config.yaml
head_dim: 32
vocab_size: 2048
init_std_up: 0.0214
warmup_steps: 435
steps: 7853
MLP neurons of a small language model. Each row is named by its layer, matrix (up: input weights) and neuron, and shows model dimensions 64-159. Each number is 500 + 40 x the weight over its row's rms, rounded and kept within 0 to 999. Numbers have three digits each.
A block is one neuron, or neurons of one layer that tend to fire together. After each block is what it responds to, as a language model described it from the Wikipedia text at the highest values.

L4.up199:518581512513510470466456453474452499504516494501482497491472402494555512514549515429566452499449553533502560475530483577456495445524469463513555480481543499498445524541510419498467453536514499564487485507487519507563531515493583541431443475528467504470532487507500481480586593489553346486
L4.up205:587544483530518474503475502447520500536505451473474415579505492509534508490570510534486512520429562446559476519557535513502551576506436538519549506518468481522451530462486491521446523512465455470543516492461406492556507557451523527463424526489565528512537486512536422517503516512508483462
L4.up327:569557490552513460471498532539583528404514434475544471463455446495503562543471535520509468514492554515508466518476490456516465528494509576526498479516530444493484504453489471539520518485462456421538487497582471444547549410475457486498488506464579528481520474544513441507494561456593494427
L4.up416:482488444485491550473425500481495514490513513507482475594541467471557500428484548495530438516437449517523553492461473432569507507501452509522462483499511508538523556509497512454525465460484523501502530512491461571559508579476506503446449575531506475492425551552494558507476555452501525477
L4.up725:543446465502485475517591511472520537518455464528449439484448509556527532468630444481519523518494495519507503504482462492494511511504532492438536495541553564475481530480490528555477539526516560441476539414465476482576494600504459484449482489503493480560547543460505569495482539471481510512
L4.up802:543556490459538486481497540458490474526548479499467531475488528613487517467438518455546480510403527441523562515521530443498478439504470558499449485475512449541441468503425573491516482480411579472516463506528556489582567521493487509467485594437492503468447529479508501518517547447600448499
L4.up811:473548551456490484495492532458548461477544531477567529529470578553489612544504526502500486503487519506462502515556484519429539519504522522507536422550563455493483501541434482475565507506530455509547497496498482541509501498493521491485483445402486530487492550514498533491566542513527430510
L4.up1022:513515571526479606484469500470508499413421475579516518516472497490528502538503475527512478475522503472508529506463487545499526618502566532525522510542426465474434443544532494495491566471468516460564481595513557448540528473519497457465487504530497542551477571480511474510509537583570545410
Description: Light verb make

L4.up97:518523460511532466506453533478606489530546490559515517559496511603519563469464441543522489510517504512547452478547526507462442495554416530436543478471535452538451496512387505570502493461489442460520508483475453510522499591518422517464490511433519469446498491545511404510542522557498537492
L4.up126:511482417553508493515509508481495495485530462502504530539486553559498504457555504530441507499516521473481434506471551417472454554500433568455496441452551479545526457450495467487555530553408492446485534491483508529488509503485472510520459460433506496536506553530500548515466485584513536508
L4.up243:517478514481474588555539495529540448502517416453579456585539478506535502492575542526519505502451457473491505501442497481517531547509461509569470442477504494484518481465494460493496502490473486466423574561537511529529495581502415554502475555528459490537495592446516527489495539568545473583
L4.up331:459458518582516430507540402539541501504481508507567436522433441426543518534542569474577477486496532495544499478553426547512492531534497475491534426485499572506469450446534537505424500552523546504508604446457464544504532574500517504465472545482545472520479450522506495550464474508484534485
L4.up484:447491508546503516522480491468453513470455569461491503572497446446537477543535473516523497514485499464527465477495499597462532644509464473520581504484497514467540550502478470506523537606494476472482502479447457480434491559534485503536527473486488495518523481544499499490504502578468567539
L4.up553:479447488522466475434471484510529546447518538538494551465479512522530521533504530458519527519509547499454521496597514470458512544498580483502550547420555530467483489473478407453501504490550515530506571537460486522521519550563516555451528464431476522474440512501500476555540479550505513527
L4.up746:419506507534507518567483448464449476581494577515540508509530490511566495495467445480493481498501532478508535518569462524531514579522439559483419499477477542471509487520430386480563505470550530446421608447534502500570465550488508468527508444550477516512494475501475526465551544532464492488
L4.up1235:462461535598521488498554477477511427520502472509530518544475456476496523506564507528500495519517511530508441547541551538484568575483509487548472468523582608502533476552443435470522478496481531471443497460515450534577461556499462487507428493564471534490520521551490574519425481480473468504
Description: Copula "is" after subjects

L12.up107:541465559470486484494468509464451464505496496499471606528512505494503498484510575507499530502524512504492587498498511507555417535507489408482415439467480488447513446478502508518509526506481454530504457528424571529536554484497453429469566552509415490454446435520494509545486550454512424489
L12.up177:499523542399482484477487584458448390520503491561447529488578521409447503480522550529497447517518495532446493539548529478529497556514427487480482462525558521506539505554425503517507500530473564519509516567469465540462536475492457445478485508493474490533481504544532506488470506477473497499
L12.up306:464490495510516448567531477410420445492446483542515435507503496454547493480458508510501493505461513438479452509426565551542472496508481463535502484572519553569537426507437617599559510443553502546481482505492418497444493455458463478479520516587484493388486489537538466482568523560519534563
L12.up332:490516477539504434523524523484552497463502512531583543545541334553534385534403507507506442490532507507463463496487463478555465464518491517436530542501452527500535428487576458534503467474512466414452451502507453420471453474527506514529429513407499529408508533572486524485515581512521521568
L12.up378:484542457479498503566493513462478527513542512561505544528456491490505492555533510463500444515499524546427573550476524382522491501526426493553531544522460547480546474460535444553467554470485452448456443551528532439510538480505505499492454443470519456502534499562529509471522500592444477539
L12.up460:434447509414489447450441516550473553462443520547470509522434531468471464481558441520479506476565542463502534488394555439509571472504546475461482516480510525490459510528487539515509578460513529527504546490524540556480428549524534597488449573468509540502519469447504451512533513485557520508
L12.up817:562477498430511499437495543519441462487508477517521541582540555531532462498494488494467518482538568458587406513404431568511515523476463508469447503434506492539391487463442482486545510550531586569502482571495453459458428508475516554538514523486500531479512486490500559497451560494493485479
L12.up1006:573561505461517475506519574428508506471541516518483533482587543519513430556539552534528481531543581492516545499477478541494513500497535490532469476483504512481488459439457468585540516494462451478523490537527497485551560538514451541492474569495473520404543503511518492485511525568502475552
Description: Year digits after century prefix

L4.up52:595498552445505484547533474464503443600533485493482515497418470531463529494528513534513497520474545395496506473518513595415477485511490539475514455510584466550477479537497400538496533483507509484466465515473509431491528552468554505487526557508428476507510518519522465505509495483459464562
L4.up173:604461542518536517511457399476471515532482474594514519530429502464435444531448457590488477500547504479458507468560524559481494594476525476519460520572443484479521510454531446464532525470409560447532476477473554460450527594545528490494535476525468491478476522554508436507450505560476584400
L4.up195:536492524527491516529488467492509504517486502459535474519490465503515561591508473489536482495513502510500514477505485464465507592518574445483526475503520385501526507515553392474542494468597444565540455452524490495466485546533555506518487476548410511434478533504485472459530575547502491567
L4.up222:553422636457495468492591505502435560472526568454526495523470519473523454547405564501443554516493521464517507504475462527558477473503502506492512459484483537521521412494538523492458472452475444593457579493609492497397568524490539495511586582466516516493524495458512556497556520516467509538
L4.up532:544531511464502478515446477389499432471518520449491562459519495506496536498462542479493487495485482457451501488603490438399516549526511527499503486504508474453501485478511428499528504494535503481470496509525479404465490465515520497502613512453457469457491500497521499438439534568552518554
L4.up638:564501463537536481469508516533443487466501476506456443508520548447535476492557473517507495493468428418472529492424442510563464508499534545483580540479515477472472528424599554516461528448515481563528476515456503557443557473543449499482536531404496472562500464551489527490495575579498443572
L4.up830:572507514435519433532471538518451477515510468506538461529457504423492529590489494517501508509524559412568538487485540472487459523520467476479456503462528515492503501494559455495506520482515423468492487445536458537473583561510467456467449514611549520477517446538517423527503544494574529550
L4.up1233:493451563599487499483517447480480551485493481509498496470425521468530489494476511575542486472517525527540470551494435515520507540473505562498582529494454451454472490482429522495528468558461513436576512538489493529483554482484522508491530391558491513464478488465519540539490466477525492465
Description: Relative pronouns after nouns

L5.up139:516521540492455527517530520478545451531501473446465531385524453450507549443526516506462475497420561490514545528497558530543465458497476551470544458504523528494484494509468532536471461407510535491525526547506412497533502482516614516484549458466470460452437508513482468504482462523463469541
Description: Clause-introducing wh-words

L12.up29:508543544485510527459464452425486534518523482476471484519493543521504510535448519445507516511549480487515576520477510475428511535504555528516506499506503544550491487525536527499445528453522540500459505427574468604425546536537437424484479421568515559507518494499514531515508523528508556494
L12.up363:514574519453524545425448543501534523497543492529498508427452488470458449447523470546458593505495478523513509538455461553542562463511462563489519531548520489547514501491482451505478551507510595519531499462525481525463516523503429521485469478600518500534472556451502444464499456441550466545
L12.up476:506495489529479522502604466466488408501577476441548535517585417531484496516521529445495481499429504535458511493529466485490494498474502481541465525532481524479516456510489555496489461415553556441458490501528524440510490449509534453542438546458483513496552509528439544561566536513505508497
L12.up524:518518443460490545530455551540446533553545458479531537538499534453511486542456469479518553485509552519415458485455492514487546503504543521486522513529491428487479495499465531541502521475513605492458552483501567425531535508483482448507501519477505547530491513532474534507509529501465462505
L12.up570:563522488560495525469460506463527491511433514556480556444545509499486495508533465487513530490542510465455491496478512554486559531531546537539553525505570527508472492513504460472503504524513541407479595462540493524425514551490484466468488509615482500481526533519509540530495501462519430503
L12.up811:544442549504497482491552494530449531511519516450484444613542498573528497450488522447499491487524537446508468481436482546450506535517541513468570533558556508507558555532480471534470452452470545515464548549437516511450490464529566479457424546454539480539455503497501503543502437534566472507
L12.up904:525476527420505500478523467576446512580520439498569464526513557540474507435471516533489612499528448468551615512460442541532507430502652490456477466427510506478531500526502500515495525474494515479558497512432504580483488511530503456456459493585527526541533454439501467525469561473525465483
L12.up1110:472509460522502430502528490522489454456549445471488555482566492497529462460549467442534522496478495537468614508432508518469538505515570567536497466449537530491535481441408554501498510415444517452520451493562482522501481522533521471487389472544486572615500436466490507538447509467485496472
Description: Copula after subject

L5.up242:513579464525498437494510529526447527531519507424486505503429481523480435554464434518474488499507520526476512492501471537479481520478553536473560463488442583502482459530446582516486551466477548474484454549576495484540485488472452472491446464485492544517491498461507496502547550444481506508
Description: Table-cell digits and word fragments

L4.up458:494513482531519478456466482543446465496472573514496545491515474519477539455485435537526427476464483495415566486480440509550567527523505503496420529465536487507530492470568457449541469485504511517486481540481512495536541562532514524482402503555487503454489513534503514517453476564464485546
L4.up661:426462537479510465458520520559535487498526559524542535514505451461497542523525427512489497504492518478496486484428522517457490474488521527428507470431567503511521509440507520532485482585560501486479496479477485556543485516549519485521504530553455518566572449553513535526506447537480485525
L4.up692:484484477459544480494468419481453501509529425515515528462493453471447560474436495502497556481480523534491495513507531505484487535517511520524515488509474440470527589483530404490537502497514459544487450601566495491504517498488565489501569452549554503474488515466518481477452460499511479460
L4.up726:521485501507528490517569416465454480538480559483520488586545506497528555486473461516527482505480506555504508519449495495441483562465486497536521446539503488537474515487489570474511500469490491543467514501532486591602491560513515470487547450464521511446507486534475540492513482516554583450
L4.up896:492524557476482453540454521575492545567520492560571491425493524520503492558469470438510517505440512450449485462481517523522457524500541465504430513448520432563544524426461466499512505526553480535456465434543501467507493495543496569514494508526481495503551428545504466523526519508498459501
L4.up1018:527561423455506537524498500540503514511533529521480527474592560487499518505438450544519462513540517483417512513536566453517485542532450454518462448533478527492544443411532483465584534475531448552470489417566560568484563560483526575427420512480495539493410521535484445506494442505571531464
L4.up1028:514464440413520515546465502538411480566439578513524485558533494468512424503467501506487481496510555449472573476468472517546540556520446492511461519585465564512547477449594470453468513514479452512505434509452547468438574538537503522537488474544521524523439553548499490520478494569486571546
L4.up1260:490496428445528465474503467506397504524491489528490551583576506506482483600432513545482508500459487488557611489543553456514490595533547503527471516499505466500505539479489516419548485453502466467461457501539544500500503444490545453509466508576511513445459487525507505509463469474455462535
Description: Years and mid-word fragments

L12.up47:464480510506491474467488457454495480422523458566550501495574503468481450603543467458502477498493518460495446492464472508463429479471537452498472476460511500508475473556514489476477449494522477489553436435512476527457539482519551519479558424492493523497465518563502492524424448506549460506
L12.up195:556497512482511484479406519523514522489495529433566581518554483564479493545482440545499503495500493526448416500530404482493419528471502515438552509436517473503524469518615472430476476446486484534547525543530445535481456510542551592528490534392521472508488557542483483536502473491534407496
L12.up208:449463460499470505443491499429447459506595481525571562467538448504540438557524511502543500503393510626490559496542549471515479498529437462539523500478469524473540519503564445461471509525475460496487476470499477436494525498503497572493524436448481564592474457510458512503413489452487533499
L12.up758:453527505509525485518379566442502467513519462425484498538516542593525501502477419511528494494499493576521517494546555542518528492475565465495561493488539532549525456489510497563467465488502521610551565540433504492554453424472479535469424476528490486581476419476564416497525459462546371592
L12.up820:530481478543474428495436515561478500419478531456474481503458495478473554509511497442509531509534492520506464525451483520445523404492522476520520541443553577524429472530494510495490482485515442467523499490557516517482429449514527514506439525508457449482466517477507443507508455459510470485
L12.up991:530511528539473529451484430421457535533427505539546552509550590555481531509477440499493508490488469490512553495440521434460565396493444471522490558464481537541459492511521489492538470517473560457521528466572481535427435563539464520490496449494510542516563522536511536484489519523449572428
L12.up1030:458463526470520463534569493525481520442394553482512436505531520473510572495539541494545458510572543495521554523530512529486457582504449493501527455515531561503491549486462485530477472516485476497477538459487511563559510528553556472463434543558479506484432518484491446477490495474575573604
L12.up1211:520513512489475433469516431451420525458475477461539486473569452569480588522533543475545506514489486555493528544464482555516472516484456468558531522423549604518539535490505455546485431488447454582489518551524490550476484474518503491444480461585449484534472478476510535508537507504528485499
Description: Numbers in tables and dates

L12.up235:474482512483530542477508432437489528478481488437481444439521503443494456556449461553518536507519570449476551486534511504501402405478447486508479535405494494518487454609570539408452502568566484476445494493523538483465476522505544548493517477493524527575528556460502588520535486543541542451
L12.up238:538498399479487513515549500488492493489518560561496466417561550483490525553506575409505442506489524484515497507510464505522497521501484496527470559605477545526506577475566482484522557550497486471474442462553483432558530524473535469551526513550488475484541614449487564478446503549465467457
L12.up255:509541469566494467542467519540478506513491503564426523490504512514476520488516511546506536491484402571538510476619465524460482474519504466545486438587508531516579575544525499427500467571512560559442539515454585573563512472462494524488501460493403439543467588521510501514504443462471461489
L12.up268:492532473567462533526532432465552528498500435481457530500500543467530524576457491451533508495507512520505452480532502420471448429507529459467440526545525510573518500521495447512595433530528512595546490450500458603471493512504529519464547498493515499468507506498469533474416429516489502487
L12.up358:571497456514474425490523565538551476472462471553529531466472510461487522560585460415512452499496494419542394544575478431530495494503410521470513484486494435525472490518505452505530560587504566511527520543490515473497459473468477521554476467527439427499488512571530531488491525472526443461
L12.up629:404443477522515584488502481523492475441425459482517494537511442436504551517569519510524464490527477547530483493566579484479475526508508455539526515522457480445491526492622563523416522481504434447463501468509446474534547469497507473414530472546471480501524451483495511503520497430484457452
L12.up706:518532469456508499527446571511516431484445459487519501502467544446505481515527512448509465512441492559460498518559432480455429549494425487561451540381508519473450458461489491441524500555543500523543496592516460528565498445504497415631484503521461450497464472466504436450505516491487445435
L12.up1077:508487455480483512496509551491456540464567476602503484486504541585518450493563608501457530503425461479567525497531494467502513562507481473485469513533473549431571584497571518531538527512466442565453513504447519496552573475473443497508504477585505461532514551476504538516538469518498485477
Description: Clause-opening wh-words

L12.up252:480430491414537513488511455489375469489526509464420472482524489454538572554513465558517418525474493543516630488502519490458441553509462514447562476468449590496465511593516571486465560476504467460467513496519520511441452481493489428486515537546439517562496507541539568516511542541474524418
L12.up313:578473471549525500522546476500554519488540523518478533490468500523525489516485550503494453492521481469597432507459540553470509527509464560477499519544537481563508497453499417498523490463487550429533523545490466484502517538482500474510524608479471489418509555467476472492523525558530489518
L12.up535:487555544469539496506530470467555518461502497449460526401485524426471560469552493423489505508536429491452512491550482475438513528528460492545431496433446466495529461533476504475468480524493525549521563556562508559440583584505500452495438477571421509544469516536506527503445522509481462476
L12.up840:502490458461534459539437503492504509453392555448510541508470462505501573497569490441464514491488472509451493472552533504491482532516476523499527600534502529513416498527528470447470536510470527521476510551521537477434455479482486487477467509528548489589526531439504413480541500486531515546
L12.up896:506511541460502490453448475524474513468471478464542505446417493489498542515551507466489536493551506483549408501427460430496483464493448499501480546452498512512440520618498445525481478550501542502428543501587524501427505470484460458483443553541492500526454526543495493485517478556503479453
L12.up902:460501477396527497490475447480491445487414503467537469513473551435466559515520433484542483504495459486536402495431485481534455506508553494545556484484488530495482507442513528468499495548503460512474485502446475548479517465540498424466538521617527504523477459524508443467461562473534522474
L12.up975:553544462461517407540527488493471560499550476490482493461434525517470450498548579499487502503567555526565530498513443512464510487511511497477495518512547505494525529529522548499455487537470587604447512530455520529472581483511500523438441575565419484501517447439504411479519501465549501530
L12.up1137:515539512489505452536468527515549543549529505481441454456481528485486573583513501491550518509509570496477485512499479556521525496474508538455506471520562496537409578558541448417484475567469528511460488484516509473509519562548540486454550580523496516582511515470497514481513446497491472543
Description: Split-word initial I

L5.up315:484560483519490499502481538482460521489486587370500491504502486543484478528533545472494447492498506512494502470452526519493574515513547470441527525509521507530552508500455524497453482466544479484478466546476474562424570506513468593533471496556524524535499494483507461518592512466517500481
Description: Mid-word subword fragments

L5.up931:548534377458499520474559513470422521512534512500516456542481518500464496543512453537495457501582439543455484489454449485472474409496394482473517474508497449552462548485578541573490495428486481464490439443498525461570553497519433501543463504548490503490499426535504505478529544506501492464
Description: Years and mid-word fragments

L12.up414:523544465492503555427580513500470506447456475623530513460572488495480492520552529463476454504549451478492430492488505552474525566506507471513510512461526493472438572470442536505492502579522537494489509465530515496511529550487446472472522418613461479480501539518496563529444532487501498476
L12.up419:515554532499522488515516496435482497547450515536451454487530458544433523507440501581471518481541463507469517499550491521442586571491527461420546467544520594545514500566484552517479548463509470532561502545434467453496519453548471414567497496504526532526457582536524521449421493482463472500
L12.up674:490586500578498419432542470501587509514514528515500558505467544498493485493560449448451527487465487421466442476494501507448512573498458521504457519438502413529462506454448513512491522492482479504557555495561481549484522449527508517577481507503546534481498521502488529527495444535469466543
L12.up779:460505501457500538512469542470534474496466527573481468528511483447495476523533526443471518495523498502462470486503489465451496551487557502559496531516613503531509541512429594575477465493514479474497533472516475443473423468525455451575509572496455549555477469482504587468499478493592498448
L12.up800:506544453491483457479547507528508442496495540534427532472481547451479466543542542476583463492459535494493417512538453459470588462509560506529494503582560536481530535537447460533494514509403561552439457467466490495516566438499530455512533458511497489514504515476465488489547476477509522470
L12.up1089:488550443449530514491528548510491429539456490477507480487498496454509521587525466464532452487500553509518492521431545488556468510498467507460495563510515509560469508523447431508475461513479494559578471486588486441533477431554410407452489497461565506535505479505504445499481487517520450490
L12.up1165:439467403481502506518460540477542502485497376566575609456373448494515422503523575444501481509471406536490469482500574527520469538510398474529498547484539483479518547463541510493535489476607462501564452527574489476470524522492383501548551486430436523524504507508516493572464485469546473429
L12.up1254:507494485480504513530480567555573513442471485507457478502457440505508472555487468562537512496570393523461475480472464570467559485496501514450574512470505547494455504546546545467447491513563462497475452512538447465496500498546460546474541505473475528539473512512494520483591429443537516478
Description: Mid-word subword fragments

L4.up32:518466558495494494473525476449464481464538560488500523523446551531499509471451478532536519498427435440512420493489553537523548472507489448507461518449517495559502431568498602474531423498483517514503582541526440610484501558522533523536514554519498485434481530473537546533483476490571571502
L4.up168:500454472517485520552473542479523489479506549489499460422595496479535473510546457441494460487556482470493470510461445429533456564505439431525548508492511539479537469504514601488445447516433517436516537478437483508552370584498518536531470464500467479450472437499491509482525547431536589542
L4.up252:502499521414531441498541521522518499444512513540521476462429506505492490510517489438464547486577478487476472499466478461460416412549535459417445500548474503485576514603488451538513487483471464486449511512467414485505421555551522584598511486436547502499490448501509486495516531461451486460
L4.up285:488481461489484521476415509473523489471478570430392439506511498499561555523600521412499441493519465562497472478564491452495494519498532566470549527485543537481575456558494476451489441538543574503508520516478521539467480536487516539598548445455490517560454505480481534492663574589436496501
L4.up581:499436484472486488519490510420484475551538560457439545447479551454516443482541532520472537511434423546435498525552534478521477502530477572500520450580568581523494490514490401484472453547473481450451508439489471450536462506535557475519500567508469486509582459440480586489481616578497450475
L4.up585:504589565562522512495460440462459493516522500525583503478522461511510526464343497518509491499497465542448480473547438455472536527533483518479459495474467534519493547556553406519490474508503502449493543529465464487546535524524503516559491516471503511463482518539512463526526529495498525464
L4.up649:573492532438483506482480466381436517433522504569522545490494509515438479484521491511486523490475517529544477500468504417492457487488470471504460489517570467523512461511511393483498416500446525527470571471444358476539452482540544496502465553566456477430546466478499558448530514498571503439
L4.up1055:461422484540496496541502476506500510490466508523459478460513538418511453472491512485519471498540511543455482488446523564568534465488448415512419568545448489487533521399576528510449481574455508541482550486470533542551488486505519425523441477519468494526503511476566520442512472441441557441
Description: Small digits in lists

L4.up29:472568517464511535484535490521531514561509495497524523524478487454461504557427499470511499484495498476600504514495464453559472533508467551461459530437483483501573533496486473475537555550506440486482482507530561537517498428522542487478501487507550565551497514589474524510526507491541449496
L4.up117:436460492553482524502486493526542433456479504536508489533492491480522525421522517586526532509494469547544475534615483528447620483505492497526542498467524545483442553488584498433482466540465533514437498462439537478613472540490492449463532575447507506447481481473473493528548527619546473484
L4.up207:506533550463497453524473427565480452481562396520591488565505454436525497421495500517456490522425481529485580457493490475558553433524525489512451506433519479488559534493572411492485511528513468534498489477497555589529516513502554514482489534466505514489521478561526461494485597461506471450
L4.up321:489521410542528529444456470508431462478526460474472437493439491515500516502519461549525511488491426490528524511562556519524515578476549509522469532528462473500504542470434468414533456618463539492554521450501559610536483490511473514513450475473534514470404545567529479474466460514525485496
L4.up764:559449472487524535457521495484479531533471429551504537481483537596416506488483539499467467484481520497496590485525524445516522489496552514528427460491592572530465487495491490493459546509529507463482575495527462442592503486490550495481508524464501475542466453560501545494472470500535442503
L4.up1020:515527493479525470488497508537516529528552490502458423431476509491512476473510492530462539502500504437499506467524513528490540464493557553511527466555538605503488536561527419473478484489510552492430503552527540547502457536491533550464486524508560513526439487502508472565543519543456465467
L4.up1117:481495578547520509463479463565451506518688498474484506476477523437496478528460509524487541480504469520554521518574452487535548513482565542511492512484426562497480504461462451452504388524451518502425500514445525472570488467504434487477495448562563473483498521546491572510478416527537454525
L4.up1125:552506529403516474509504507530456464472545478479483437495433573520515483567492475525502482473577509421498476480501575515493429449466558533511500437497511538497546496495462531507555491465443436443525470449468506558522493590496453515559482446420535428469468462581514483549615513487546490521
Description: Others, larger, among

L5.up854:466460486522533501475449456474553486491472439506466475437435494492510598400456473478506507503468466436520587480598536496480510569514479506516490534545534521519426511519478502486493551591430503498486481526560514518435482560468526466479451534471489478520493504480505452475584499525514535449
Description: Word completions and copula

L5.up212:507479498477512509500448507492507497511552544519506494505633496398466509477486568459515494499444481526482496468493519516426554453516500433484462439495531492524497410383510458480449538480471503534564455513463492409502588486448455568573505527526523514489497497475493547521533485502536596500
Description: Mid-word fragments, esp. "t"

L4.up361:522490521463472469483411473505616497490557591479422457463469514501466463514515466556463438469565476499493480472498546486544456491473508517554528426540423411511486475484506500557426445557476487541586363445495498514465464570487490478493462461515531457426481402548498529522523505511539559474
L4.up374:459443448619515506540533494492446541515463508497484509528546482416495481547545577533465526506512535498542488493452601564482477595474523496490525456516465483495499477470435512456504471528510540481493515539503502540448449539534467516491486422470431459539493515520493435508481455494436557437
L4.up483:476459442512477542543484450465568496508542571533540505487506545544487485486457575486447476502541550576433451493486557481523539537479476470539460500464479431548522432534579577456496499495428428544461512465431503476427474513456531496471449480478470529507523444466493444493523569571496528479
L4.up546:515507408533489498527454501458480554497482464483490536493540418428494461505528542539513560504528547481474524533471489452478513590521483473476542509541445501477480502446537508496514542531562459555503407470527522535471455537429449493483539475455510512570477550506503493492464556495521473535
L4.up818:567443499516480522481589540535553498505463568538467485513589478507533433556495562552467512473541453472531482496488487549510490479506403518507485442475451596514492453509486659512448522504456487525488439419466517547510494488484513452424363531533466515486556470487495572516430549456498493522
L4.up915:505413534486462559488537458548466528479460532545558539563539486450488461456432462521557503494448417458559521475473506500511473503473519474505526505549427534514454533516493550416409441497549524491447567526434538512503506431503496423487576479486449461525547510518500521545479514498447463568
L4.up1201:470443498576491523495525469503541509509487542428467444541539479492470423534506559541456577496543557475509468480399505512524522503520450434525493543472467501479486560481469542523431530508516472559535514525510483566395423560499465486443414494544449527589526496528510467518470496412461565477
L4.up1203:577526521553513437480441432507526511461506529530458529448537422541517498475400556438517518505495431491532539492471396392565439480493525469564420535483463485490492456482481463529492490503533505497592535480482541523405499517497535559434404557536462559496490525493497475484514522545481545486
Description: Mid-word fragments ho/ver